config.yaml
num_attention_heads: 6
num_key_value_heads: 1
head_dim: 32
intermediate_size: 1024
vocab_size: 512
rope_fraction: 1.0
init_std_o: 0.0487
init_std_down: 0.0561
optimizer: "muon_hyperball"
learning_rate: 0.00814
warmup_steps: 0
schedule: "wsd"
batch_tokens: 16384
max_steps: 10535
MLP neurons of a small language model. Each row is named by its layer, matrix (gate and up: input weights; down: output weights) and neuron, and shows model dimensions 64-191. Each number is 500 + 50 x the weight over its row's rms, rounded and kept within 0 to 999. Numbers have three digits each. A neuron's up and down rows have the sign that makes its largest values positive.
After each neuron's rows, "fires before" lists the tokens most often just after its 100 highest values on Wikipedia text that the model never trained on; "fires on" lists the tokens most often at its 100 highest values on Wikipedia text that the model never trained on.

L10.gate548:506528515538500623447509447534489549574511534499523454445531543419428433448543478459528441490552474517573440457570477548479516507574471503577440519519478407499585525519516487462518540544539500511522472499570564477493464495452485509412539579558530458440512432512563565471510573598446410470568445522391539373379564462483432492514544479521410540575500413523540545587574618474524471542500
L10.up548:499476457486423471467554533548519422501532524513587492567530506562444568576526584508548511420527465618490477444546490486428429444466450587557456534547513519492517526410595497446494472467621586481585462553441589497466526467450539522499504608563614612487563517496394517377526564533455500449551520493445508514532526454552596435543538469566503544535502555580541522480577509410490536510496
L10.down548:482481452474487460404462459435467411518456454518625513486441516542496398570502500458500507459536574534427544440531515539467478535597454488554407539527465476467503434527459490501384448522510437545547482501588526488407483516537547478437496461576473496475591450506514541413517484494515480486489544448540511455478525427504532497480523412485472437529466459515401538509629557569470471599434
fires before: "s", "l", "ong", "ter", "-"
fires on: " al"

L10.gate67:563474384569595512452455546455430522434527565475470479486464531544537484499534453504454469541553443519446491473478464507526495583628317534491463589501564516489573547455467533429511451472454536415471505472395485475532445509513470438447556478559478534533481491531530535462505454520547553434546539523506430498525476512510466452553455454600517476492592517494554575526468528468483458442588
L10.up67:491526396516522481569545445518598478456485440511512540507493567509470533481447525565505502492546597483501546555513486467515472498445414470454556501501595466555366545483436546419429485493590478498523531477511487514436493526518520492489484483510506581455534529537419477518461527587517512493534479550513489513443473447456437515554547490433466482422632433622556469536483500451526433480487
L10.down67:488567499515504491400431421430557454435474550546475454556543438528459554495448457484478525502550376509454457596506481564528473456463496437507442467499530446588438556438466558379547505452497507505475463597505510579537471582570541500574456568479470614495475476375529526490563556430486486504575523569575471472454498581372445512553557530516525537481526430469520487464425506492550498465461
fires before: "on", "ue", "s", ")"
fires on: "as", "ag", "al", "am", "–", "an"

L9.gate128:584594495569498562512509446429562484556498536504506460545478569480569491492489526523463466590531454494479573484503509608439501482503544473463431534561549517527581481562491559514527529505448486424487444502470628515529430387419517497369575501537519550516452514500552524523565573535468431464472425512489532496472569533552415529498474481526436502569524517500596610384459459562535475524519
L9.up128:492510499498604486526569468442467518508496534491448575460449581517390490515578521520491493532520473405511582488536560556463561435475515446572532569534469521573554521468430487497469408440541573482509496501534485539491471432405452438488538525574457600460538470489509478400557537509459373557422462464528514513483497366569527543502564465516445429544485552604530544464387545530482466508523
L9.down128:511486499502531517420553460499545481566464517602448534444435534602409506584521570455536520437474453492480506487463516557551516426480474503519506497540526492533469470438485543400409437507574533510524491549468486547481505529495432502417455544410445561428545531459496422374620464518506440521522447401548409556538541511478552495483564457522460360502553551525442411538550537477484435509426
fires before: "s", "ter", "b", "-", "l"
fires on: " al", "f", "ar", "es", "gh"

L5.gate91:434575548425607582494533549543525547493572594518600410438553472445560558453458505459497509490460579504544479573550490441542459544455553510449542533487571408506584447491497436433486523514476471449555477478490454569518476485527461454563490544461499537559498538494564505527590467480456450491439473555475552502478469550465470557446528478426463468563457505621447577549480439589441546473475
L5.up91:549547539494480519575490491553497539527424441493553510475462549593457524430528507436499498449518569498490524483438424450502571401530455471535583532532533511476496506577447475509503556542518598446439541543555455463403533493496471544416455397521445527518515538558499515508414498515497442549513432588518458431504436549533534511481443515568448406575566415548537488550502422425451495503457
L5.down91:479554547575464498536559431560495448467417458537552478512521505599435560528559502565436582569538478485541507500480484466376458424508495500458552466493459621498465412424492516498468530515511483507555474576539503468557460554524453466408473470463521584578527493459477589575527528462545462515551474493439526514534447447507455504421401447469541408567580543554472551486468479493505576472421
fires before: "p", "n", "b", "ed", "d", "y"
fires on: "ri", "ce", "on", "am", "og", "es"

L5.gate189:526488478573499571459572468554485565509555591513456463532525576505532493540527488519574506486530558505463582496541474459425456484472484536547560441530467494440540524494436453524469545463478445422387584570530577503524501490450488555485436499582450453572496508551442502494313549582597478509481517480496343535473521435514521429482493513417508498532428502468517506538438528432497515521564
L5.up189:436523524534521491518547500529451522682497537468490539575450497524570471534530455534461408532420504449467546518477588493426549374508485499575603514488509420487534565515503555478433485552481480525483591561504514491523525572515498497503490442513490497565522560493518518484484547459556494511474634461490456484502593459506472488527531580320469552522375548467530592477461474468543545563498
L5.down189:461564515458436563559459471541630597536412448584482434467469502536550404488443449545507507456460456451500580499504499527513469465504537379528527499445430557408519484485482531510545462519493472395547594473535522506451506480480471576529464449463487544540450422487452415516434557486578528590529452545558447535577548470574446432476484468499417548525487465607470565525492473506546457623461
fires before: "i", "e", "g", "ter", "ge"
fires on: "id", "if", "ar", "f", "op"

L4.gate632:611497432516500538365556492535489543468551501571449384556455408503566538509576540455479406510534530562544518536431505450520469437554478485531425533568490465538542489571469535472474532490522392475350539520471433406468505463460493526461495497560510418454564566523499454529501448593558491473483540463436491613456490545427563569500500558529493583489494517471545533564476583554519523529414
L4.up632:504524455564497489567548480518396451596517552521508454532487589534511560494589453497490522473469516563564505510539509578534495525510434558482391503495535510555482456490444431476473502541503561476507536513515518446441499575481523408449525547409558548535503454486422571470479542432538510537430489464469428547510428516459384503448500501551482577530499450450444515496434461544544504500455
L4.down632:568554481461453409553543448564445463587530538405471525420479438442536477605521422574548407483528479516571614578522438524489479429458547592519545568438537473579457530479480387486543491489528479549456520527454409486491580553577513490450432441482522687555480479547491552575485561508561478479508438593522545474531508465496512544461501474493605456446513451484552508387484477485431498568491
fires before: "\n", "e", "d"
fires on: "es", "=", "ol", "is", "s"

L3.gate792:534534428406556495439532514572480520448572515550453423427410522543506446459473521511525532495501548521481518503550545488457492466517501555399460433514540517456503520499430566556425541541404467447448545504541541506480522552575478479426459547506404450471591395599464446460497414501441524482524469449583455504472574470547432468490444473559443462514443589445624512478482404469508580476452
L3.up792:423469517553410546480604401544500536433498538487508489529430588567536526377411540551527476514429558426551535467492527482401513550473493498496535517449446478548539574476518553461475523448423485533469450558432450487510499496444459521417519533460481494578478495536467536508614507560493402425442567426468505533472476481504486519508517495506533494452466494531503394412481533448542492491435
L3.down792:509520517449510500407528417495471503444454472514533530440454500515546525548521473500494509510485543496496459357493525556538464495586585402523499570444459514584502434501524504478519520419434449485418581437533466499544537521490416519477477541523390488506540382532452519339459450520476439424454457519581530501487446484467413485473471469493504528590464506495510452506424592473593600498469
fires before: "s", "k", "e", " as", "i"
fires on: "as", "ran", "id", "ell"

L9.gate974:500469485554482500566472467508490553476502527497485497442545628425423418443467452437474495479437511426477425539453548481541494379504530566474647530610437438464472563491515562509511557492612497573412511505501584431488413440533551562532491481509466491572562535489481568482497504527579482412515476484489561518458555598468433472547572467484447476586555470479477415458551514468521552441594
L9.up974:545390431429517497447421563430474448482399552402509425493459566496583502477530470461531543582591477544487463439505392502524513427495532517490375483531445458513446578522420562385481495414462470549578510454466448575610469502499492456546531477496564457521462461486518556522532555540461435511524558496549437474535528422557497520587510471447513563582521466466533491444477550471450382534519
L9.down974:465491459507493499468527485413497544506432602516478420469477563518488527533479469512493503503490517535584581462512484559559570539522485563569456387503537481506524539475430544474532469450463633470583511387506501555460353611504531519468448469530430531418418549627485557520544585449459359569518442541520449453530406479437559430459517632527481573534491522522491471479478435473524464508467
fires before: "e", "es", "ing", "ment", "ation", "or"
fires on: "l", "e", "ic", "ur", "s", "it"

L9.gate341:456501455386602486546524430406509579489550602520477593537483544616473561508556557506485515592480519584492546465456569488478534545552524514525595522442485431513447495484476496507492499508432482639553523480522506476491491453444498473561464501481347411539567541460529491507524412486453520411456433475458516491538487492535507533538471479567434516419541515505490521565502468513542539470574
L9.up341:505567403594553425475533508481516584520530448422473536442485578526465527449506529453535444520607514466530553550592399479507499505491495508479466394450467497566599467555507493537479557489482545508490499414456489533535406527514471508520498552545403449605556484545466542444482476529457498471545579479468553547419512533492395497425412424517462524513445520511545529606465454458430487460574
L9.down341:492471508435598422523383420449489535404452473476423607523559543586463506567526470556452467451519527467504531428423452568520507573524423522574426519460500568391535555555570488621454465504533490488524525411595507604507538502461433506475552516547487488517491474522415510452504443516467541528494509467500540423521538473483469501392453414513480469527509554522500431481484430527575538452464
fires before: "k", "m", "s", "ld", "ip"
fires on: "or", "il", "as", "ac", "is"

L9.gate294:506544433587565452446480546489505538492547439497504515445473511562480527498526482440575581527460515513394553511516474544447482518576481453472431553446443509479451494479523515531495454503555457522411515505458569475392456444550455504566463488534559466566474483614521604434516486539401479512493492437574508460618439540504497442569464562547467505519513511486534508528414477445469424494482
L9.up294:484487498451536502523536526521532428485402513524446437505509467515564614528480530516589501442534468632461512572495471495470576447532440443445537565517511529557441544509452616512459515510499469453485418455500531438517487445470460469521449469475489462521507538442475567448531469458499539563481470477577491531505447506455463422548521532535475544489548474551462500507494501509497447416515
L9.down294:528577552522548572474397497572504552426464550475505501479453495481530579543482568534488589521560474463404560438451577499383525472555400516581569602480521435473495516427525509383423463467531499494467382453465492520472542502583534439520477555558517475499371407543522415463532501511562529533532496584504517516532463534455472395527614521489597504433534570562512491488553542410456376446495
fires before: "ers", "ue", "ed", "on", "or"
fires on: "b", "ag", "as", "s", "ort"

L9.gate504:530460435471497580537457428515465472516465472543489544518468465451400538492567449487540513537488460624537535529544540576444460576477528420379455444503528394430479555517524421508525567531482522537572569544504579461449539529516489501603562516478514600525562442552493462530520440481532566542509552601562446489523512462426463507379455432583539520452482555512551479477490517447570536477540
L9.up504:515433423553474434447555420431576531519408577442546457453444542583490513494523442550471470489473459498598593540481480506539485542452494501472561510462518441478472474488498487569523480451477509443488429484522484572458461454484467435543561462461448431531454590501547470537548558524499588574520523579519470566559528514504543553506562528472553404385413487546512526446502552539484506493574
L9.down504:416479455570517492489487475530554490507479467495540544455552558549467515567504442511460533528521457475453518489387530546468471433474541479425590497516518534583394505547556515425499496532516572454480454460504501473589480439460446533485547533468550522490421467560490423480558553583579475576461584503469444538463484517622489596477477584453473495479512486524458595516398524488473431455505
fires before: " |", ":", ")", "7", "6"
fires on: "8", "5", "2", "7"

L3.gate154:515481530447465519611508439421513515466565498599516512542486524577424560512513509487478523434504536562497467554544494458500402586468494459459569442553512473565569400471550506434521566401533487496566501513509476548558586498400473550481449408447548441603574581474571544491648460566395547523417472467425445481495446465511577488466515499590492530553486461475494477522584469535333471496552
L3.up154:507493458432452605594479496397520528449557473479476505555566512563510540462522522497457457405423494467459410512567604543535507475496506544461507512496491443570547490522555492509516453407464507576525514552500453514590553507424544426512527433443491400537610534477513490502491485508415532511399526473450593590466429563572511506421540417601457480496548431500521492484597486551441467459514
L3.down154:446533511554494505549518461448524535526549676549493546555484467621509519505489475479507460449466486546482494539480515426537444554487506505541600478579522462608500483507547423485556520342439458539528460630500410505547617545556481438468472518510529457556607578526528685471583449512404483551495457481488533482500492533500466509483427494551466579512506474534454444526540552523408449536502
fires before: "\n", "I", "=="
fires on: "\n", "|", "e"

L5.gate244:515557555573492561560547505501480558487572477500502525416475538521455518415536485557493429531479529429459471488555494534506492475503509564443536558463506482457562430482456578497467448545485586468526515514595545499591443419411480571510420486517444420468473552432558536549393464566525509457579379491492452467509426552525442498515485475449469598455459597635529534547631446526500517514510
L5.up244:594517528548527465472617503558592458520415568553537549565495560458552491507488477477498555456501479536554421548502524452512476572499378416562457456430501548449420538462457540554436579492461585492475466485534443498529459560526421507483476395518439573457520516491456515518519495483509522434559584506513504433422409478496465439395476486481487508457475414562532506569488495461519440413474
L5.down244:531548532571439477449524515483439482554559550441411573383404524456495500512482507453513512554449509511457569503523530547561453422477534406534508433549413486476456484454576510503527458551576585477420478605473486461507583502487488320457462495441528461511526565488438575568554472580495451481469480547408476557508501512499475513488534513431493512404466543467520501528427507587400458465604
fires before: "o", "ion", "ary"
fires on: "s", "ut", "ion", "t"

L3.gate974:612551450386484498454516521487511473466550487457536478453483430474451595452523478541464448508561488559492461420445584495481404506520444527544481515496462544605583544460452546594488478482523565493469499478472584483460509524464443479551476431453448484534505454498476549442512598507443552453421511527582427558543435574454468514392453497482527429424495534569491537567448492468369455410553
L3.up974:493607547469413542531541503505551540640613456454489531527561446435542532573564447465492506449428488519543472476475457524437484442464410588510551575461527553443512574542434523511427536529440574453527586510484460500458404487521524551448446545454578443533540537561518602575490381491448536552491452515520419549535414520540541532427622461479536440454500505456471513455507533586484471456494
L3.down974:538539488552498553466481512506564486483531475561508502544504483461474522515523432491601532524417470547526525572489512492475503473492503472530503447467545516502551574494488544477528519484475555386412433466447381555479548629554535451527509458490513457565502530599521457551440456528484485493445511575566478486507503525492477462441535457473546388419497507425553452390554473496561471500588
fires before: "\n", "e", "c", "ed", " |"
fires on: "od", "|", "ir", "ed", "s"

L10.gate967:535575518544467461488479471482452467511515439479428579471471459567442545428402431535507566453579458480538395522498551465513419591496492521447465463561411454509513529539448614556582562549571544587475462507557478470481462434542549501522504491533504463545523495582467480409494469520572499523504544600502453459610478531529483409458496477502549532440441470409566519566471411535499542407487
L10.up967:415468598593389497431521511449486520420483440469506455540508579543474633499494526529500425502456432420575395508586431440487446455512521499466571403417545514457451515495585496466501481514584586562518532435613450453501490518512578445555439511504488467483504489456506510453594476510512536482459496537523408536488523494434422414442428500539462468435541560500540504525451618486483453456403
L10.down967:461550508561442528516568491448502500466522396454535536513504580387469499516551491480552498489467433462486455451499455434531537550542483561584630482493550474486428612452576529511506533492483514509485508473535610420493499398560483489474558533501427486511522443425571529550465484599482533423424463485467456527522552540511451463473440465454426414624505611544567533495532507526475552531483
fires before: "il", "2", "a", "am", "art", "ie"
fires on: " ch", " Ch", "iv", "h", " 3", "ch"

L5.gate557:567454462525547550563546482511580452405479516531542502555518477463384611535550385550449502564480512463536558476506628495555485554532453429492558555521494470483588565507555548478535526423463533419432529551504506542526547547443428437587557408446458385511452489520529527459471489493502579497463490489500544496530402521452542564533423429588557498564467500502430502489592511572450562514528
L5.up557:455485496471443550559466481353551545442495466425422449539465523476469418482516474412465512517435529491442569431480506517474520444467480470498479474566516439520461458534503574501570528462413482525551526603470554502468503530425453428524498471492549515541487507490484581600523531536468536482526551451582581494591407522424544440553567639528544565613626537522497482575536552507470461433521
L5.down557:494434466515494564462499523447572524474537457437449528514508490520502501450538484399498485466414416431513457495486503478504506502486485357535515531512469506563510476478488546527571522477422535533556515614461428570446634508463555474558512478368481501571413471529547554573532549522397607437446574448601585533485425435403502503545650550505527462561564532530528527565615509545489500479514
fires before: "==", "===", "The", "I", "A", "|"
fires on: "\n"

L6.gate318:551404389478556560544443436551514551512483587461518577550402549533514484457544547484498469479523647452497536556508608550482433635503476455461528422468556461500581518450498535549502571413473493547533486514562474521445581443472408552499389489498469556479543500531475511513489453445499446527512518467474622495488525451542561576547572476530488580476506512441520525517483505482517477518495
L6.up318:480534474518482514477458476412499515477474550511418532574501474544485541465425517558462490527505477505505443491447602443494526483572379607426635475554435473503506472531474529445457551518511473565508447539439485527430569466412441502583592571453448395522511533529414587520501576537508540531411498469468504486441512538517437585528536467626510449515577498490479548489522496501388520440563
L6.down318:476442447487502466562467473412516467522388587484463495579445542480517496439427494526454428414514607503537410513548574527470377599566422524456558502518482474543643536518425499492444470464457455551543571537548474459452639483442496480565482480434417463524490525447413533444514501504515523503498407507489472489469551418567549561519586566535573495599509461534516520513517482451440517447468
fires before: "s", "==", "I", "The", "==="
fires on: "\n", "ran", "r", "ed"

L6.gate631:522497489483539510499487526396504573328471460472567481518491425504538616465561390514607507484510612453553538504409563499485484562362458488429479517464490379471492540487439481499514503552511538488557494503514477635555519452494487529492551455487450419460545587503516470437602568517541476533525459489521574548419533416429509595471555420479541462532439507371505517571569468441501537520427
L6.up631:607497539569457488522486462549460597555481529447491435524488539534496495479410550500482482506588439470484522445503472455509472486488479529568428461504548443542528445441559497546483541516522472461491518448466440526488538386463460566611512506482517481448528499378469505429565424467479513577450506464479492520557463469597497392525474431478528445563589476509349502557503504472526494462568
L6.down631:501493513394559473481509441518443554425451600414452466564455453456527461423441449508469634436592510389412527508429434509534437548523471463522575578438453506431548519538465563504549469559398513563470597499547481560516454513520477498589479596480486458468459526532436544557464489466442554494522460513522547459480442446635469513498564534460541418489523518428460566561498455425551459476388
fires before: "s", "it", "m", "k", "an", "d"
fires on: "s", "ce", "e", "w"

L10.gate467:544548462459526531442439462484543501356490486498530549526508538525501538432512566498524481527519468621532520420551572539432569510556519446436423516606467514450447439494520511547489570547434488547469519484529430489505415581502421482445532636508403479513436526466513394479405459519495561525514529513509425532607547493445469537485520462522444475590487545510483549512524448498612521528539
L10.up467:544537586483549468455569511471512594498508546513536534480463567523468516506405483471501514482494577519475518512478522478507443440517415503455511522464449473552509498452446452615477457384489460453514478454457448492514368628403385486524462563548458516450424520540530532439472420480468633495517465495472522544493553466472508536518483409518581466445459499503503542520465410450492517471576
L10.down467:426530496439511481550550522596479460523504488537503576469523496445434582527472455516447545567444454594488583481550553535528481521422461521625448464539528450384454438570518482475485483469536488481513577395594561519585590503465413531360537532482511498478526464502453559531435542451459505515575463436488469593434531383457527485530535477487448527529556524437536485485526483527573519485505
fires before: "s", "u", "k", "er", "ing", "n"
fires on: "r", "as", "is", "z", "ac"

L9.gate812:549437551508502424520447445500507594502448532545484543539590453511480416471526514493444486528450537452377401490469464394487599446519536429525561506569555452534445591471443473530421397454538573457507505388524462513429556477470425467570592556484403489525535519510450532480519591530492383492534521522535528551507465483534411590559483516551564507452470477415445494553464524493535436523469
L9.up812:564585629488519436439560531439518462487534504599439461506582540504505555515506410360537524514562477517453504571470450518522571463538499438500518523557502549448467612665488507424524463493490565446523534557575496531521531480493514532566530539477482558548427566466524508557494495563480553461448531538539498481437457389494539506538473496459508480458438602384478484423511479549505496469462
L9.down812:492554531523525480471480533553549540496484491585491448499469554527434472462421477392642523423528506500464441466392476528525618517493424457516531407554529525606499411511630487496540513468559574509484455484581531531553399511554572526571606456542513495475476468579465481477505548455511522429467446449538423501494483517505544425546493455447591471425525529378448516400469428433454439536521
fires before: "h", "an", "er", "gh", "le", "p"
fires on: "p", "g", " S", "ou", "e", "d"

L9.gate940:454474373535478560560523535441429395482473518455525468575533547505456444502542631519545470516511483563477517360541470531428472478515494502576497504509565441443549544516449493467417529478493542514559439457616506554474528477439411420455485570494442410459485494567516362483519548497419465454536580431458529455481514544488502576576478532559518477519597512468568497487471536526533476433462
L9.up940:509411488523554577492419456535491420555390435511509427487562577436431520449555555470421516496426441500565488510520512525451585528563501471531558601500508517583430509467566511515525478500506474510521426534493625502548491509540478494505487492626494563480599595507455577422563519539435410478500499444397584485474426458457480470497516485452517536425521459543560456505538476520495500552524
L9.down940:470418491501515434527480464475437479550426475511542489428488512523465484618544466470491441391469488472519488400443462471515508505548448540539496592508553485518546475479474497531499433545490476499496465490536562556517506560499464487459534475512505581415494587544499578408513469577426466462513499378517505461500543450500451500489483507444501499545466702481538447490519560515536509506491
fires before: "s", "l", "-", "ong", "b", "le"
fires on: " al"

L9.gate655:497460493563474590424537456460468561517488491443484476522475403512435489460402461595458477501411426492506430427447557484516522552503387452460447429426490432518394440479519524461462415540524544550498449414474485459512489464535465496430512485477419500491539547517492486460424508533409507501449479463456449530478543470451440570530520524603503460371438532508417509525491554439532467471558
L9.up655:559518503516576474541556569466517460466535536477499455474503496480466600463478538390471494433590427591471515619480503472566509483542436462463491541522490513435459491518498575506480459570523662492513487425506531530523459498533488503494493557516505472489443473489586478377483523579573564459476554557480450523510478443438543368521566511553434468530608506466529493492579454563462488494487
L9.down655:625537509469526463480481463539469555461513433469524447548474432500483546513575518458511450523565498504530492480590503483399443561602510526583498516453457473520439520493544502480444593493492551511430574447497535466517544436464578534474502590510542488467508475409646422437606517522553536435511480442482483544422476490524634484510413545544570473500557541438572537466482402497554418548496
fires before: "ld", "gh", "en", "an", "al", "i"
fires on: "ou", "om", "e", " m", "or"

L6.gate154:512548527522548492552481500552502537457517590582539489470473496502514493486483512502496614513499593460509486498398629440519433541498475451504513486520506446488506501603447549562503479456463471520488474511532543587469486380516526454437530482554479513491488451463565523487573498545539516590448547494542638478569511414542441525591400476521554455569460500508519637531515459500468444494564
L6.up154:462440509480496470557543569457520521514406588417627503498525452512559561479522593540566542405499468434413454453478414513502570572512517488512443482456515530584550422569449454478526495610460488574491500412412499552463578505524507572511514504526536491556566492530596518489549514417525542552550465452555504541496471613511492461489463411553554529519520463608451540461480477463537400501498
L6.down154:455439528504494505513529427532502547527463468517555521489528461472477463580491461599498552397545539446497495483511449519518402519521477460563557506376508556576438430519473407509516517565427513549443540413535541474498472544569472470550560496434504443558506484431642520547493467556431500526562531518546535515512461549421439530528455514545541605486443549527436493464479543427436429487531
fires before: "ed", "s", "ing", "d", "n"
fires on: "ain", "w", "al", "e"

L10.gate459:426479419506528522533487580440436494494506483544498532477482569513465473438553522416589510487459587417456476439451456313515480462540567452474544478499541511444477468444465469580499631459454577447576513500462517530514523536488593520532548576405438515503543530535454416497544422488472503498449513489515565494476425472477464494469453342535493443482555556494498501454540455473516543470447
L10.up459:524518499475420537364458509451550515459513512559534551554474510521511489492568607533572508511521433496476440486499537489479539465506504507408620463592452477439459566587481543460487476510429520363658461458519527537564495492480541540549542503547497524508459453567477424461584563542483453502447426428478434580446496486421555517566468504465504489557458561478556470458506412520506432420510
L10.down459:518527394557443429594455474558486470431480505481424488478427409528541532549437498569488461439485559534467551513534412477493504451546520528483593478453441515573657474435475458472512568513512510483521519502498586559483485606505540492606452531494472482508580498468473405458582523492570527404419416596465482487506524553466522429470510530531495512532379496412489482489426445467575508355514
fires before: "e", "es", "s", "ed", "ion", "he"
fires on: "ot", "os", "ran", "t", "ad", "is"

L3.gate605:543542501491587491490455617424502542520444439489499523469407507456464552535479509461549522495461459522582406490468460491511593467547462496486506498544522535466410524519561438455532594570498491500424485547451494480553339468554522453532490549517532461525465453462458484449513464532507537558560569418513493509445487431500453461380447479522611479521580492520500524547504529517506481535492
L3.up605:438520506444457613404463492594437594552425515406497526533458460511418571500414582503486463503461514506550446519469464542473500502630538528440525583499464578521487524420521543448540484576538413550417509457528449549523490513458493458497481562491528488608475570465472455554491469538467482573442536465503429584468502465514569569378421532501511490564443575499508517549576498501441581491451
L3.down605:506556482544420539519529535537525500577588526481539599455468542522472528559515396528542432519422481447514456496495447470572531549477465516511560497497488495399483518544480548466565488486545568480384485481452423561502662479460504419563479565581454494504438465521449622531482456471454475526502544460485434479490511469497537509464529556457546501516581567472498487470549458562463558502470
fires before: "e", "ar", "es", "am", "an", "a"
fires on: " ch", "h", "ad", "at", "il", "al"

L5.gate243:548561446504499447489523470489535443563464507559605500520494600491368463452458501559501451509496434432487452500507563514454404548611499504534656517472635537441551534535487452497458512493560517508477465582545551581479436533493487473471498499518498492500548406548518537543607448485456523512445463475472517539426591490598465471536474462474465380502491528482440548439622501494457538546517
L5.up243:522562514512547489470558501553498425538515513556555539488425526523367568403409473476482516475448441482437473448510595545435480532595542466482685512544625474493587501436463503462444594480668538540476472530483523529466543528560505554469532505507510542406488465491476550483556497530494457484468509477488477469369580500579490533566499484486460481562548565506505548419560479502512470556557
L5.down243:463545464510510411470507544534494425531468486530585423527458565516491495525566476461507494491590516529493503482543554555438451546514506498584652612555595455479538482445513447550503474466545546494490514500470503579454488526475557616418528483410533491494581518573490516420656422477510452574523405542450488429491605457508443579494459450548540484465542511522463493514539543554419551563531
fires before: "s", "l", "-", "b", "ong", "se"
fires on: " al", "ub"

L5.gate74:498531494531461503596564438586525429420529513473579457481480518461475559474508663495434530528511557509560575537460541447466450423513597492461463473459449494451606452537454496576413444475533494536487551560581501460517480432490576534503512585517481484502519481516435536499460406505525449430489585447532557552533503469393579496516468404474507438520415436545379531477483593502438524472519
L5.up74:456525519488423478434545449581397606462440556581528490439473418656436495491469468512464567513522560514562440493484523440491565541536472519504514512437560470445519433512502541519567449465495477443416468431555600480553535492481411425557472512534463462510449558492511507447484499445423436567468461452514610446499526521514520603485546474520442442439514405425519496547410408518363414475481
L5.down74:473439509499481552499511470577465499530500499538627445532525500566545509505563635477435606548442527509451546475468542506516501501483551431466501491496501458577568550461483529488523506506487450550547579497440549475475479465512447534561536573544496486452481513518511583484542479500572436501378542352404461504566492581351451485505430466464470429537516436517376538507538601451448595455549
fires before: "e", "b", "p", "end", "ing"
fires on: "w", "ri", "ep", "it", "ce", "t"

L3.gate256:524455492543419574503505525465472535559494481537449414503582488535552476506431555528405501533508490495438445485434459457454424426518491480510538513560521365481534518480448541534443408474613565598565518583490476549469434466519536453515539508505438393446445567484454540521541469581538549445468531544473564603504553521552532346387516450571410598480498626525461514527493504519480437395530
L3.up256:441501454493431531500566492457464493480386531478488616559449495456431570645381552522607472570483566535551512514460511625479479495470517458574514489468523560493458468483444545502551580503521601587490494464548461522501449600490452549470409549513541505485513576501496464573521472568475481451455445569551488506406463470541484441490574555512526452607451530536481541516507444430588504387509
L3.down256:394512505496543518556484576583565535451405497441470507503434527493442553461483508511526525470534526468571425513484523541489507464486565429449486492494500558462513472490452497476441560624582524489461420457527508550470452445543450416506567486423464519490447498497501459541481491559457491532431526522475399565493531469430553472497419528456571587480500433456545573534547469534505388551420
fires before: "o", "s"
fires on: "s", "ion", "th", "ong"

L10.gate262:473418529483524539553444529541407522466477534440436503434511545595507522474466484515463501487499611424471463499456529532468544579455466570471493578483494502360523466504470443463547503483512541528488506440526504415437530601507452556486488547493597461476430489534475502568436518546516421455488538445473419505482461533414415547430502576582550471567459397526478535405448539463507574419511
L10.up262:568579517514400496499476508500543449500554523524535544518439497429520444408506518547498491496526458509612483542440555394439525546361443513499420524472524466383576547527559499485381540535493508475435558463484431476491506490528484494546582414549501495503478505540468459483476487556580502568378595545504435445437547566465523547491507601435485429466458499547452465485514490516503463495630
L10.down262:507563559530499504554529565560505476472484549559504521567584579500532538637479531544480566495466536510465500436475492430487548405498493382494491510554481416552529534476509467455461455514428601542461440508509511580543422382472470464531521553495533504548458515482492412389434461484470548543423435529503495502587533528501522616502483484476445529504479489491587553524522593410602424528523
fires before: "0", "7", "8", "4", "1", "6"
fires on: "00", "5", "6", "7", "4", "0"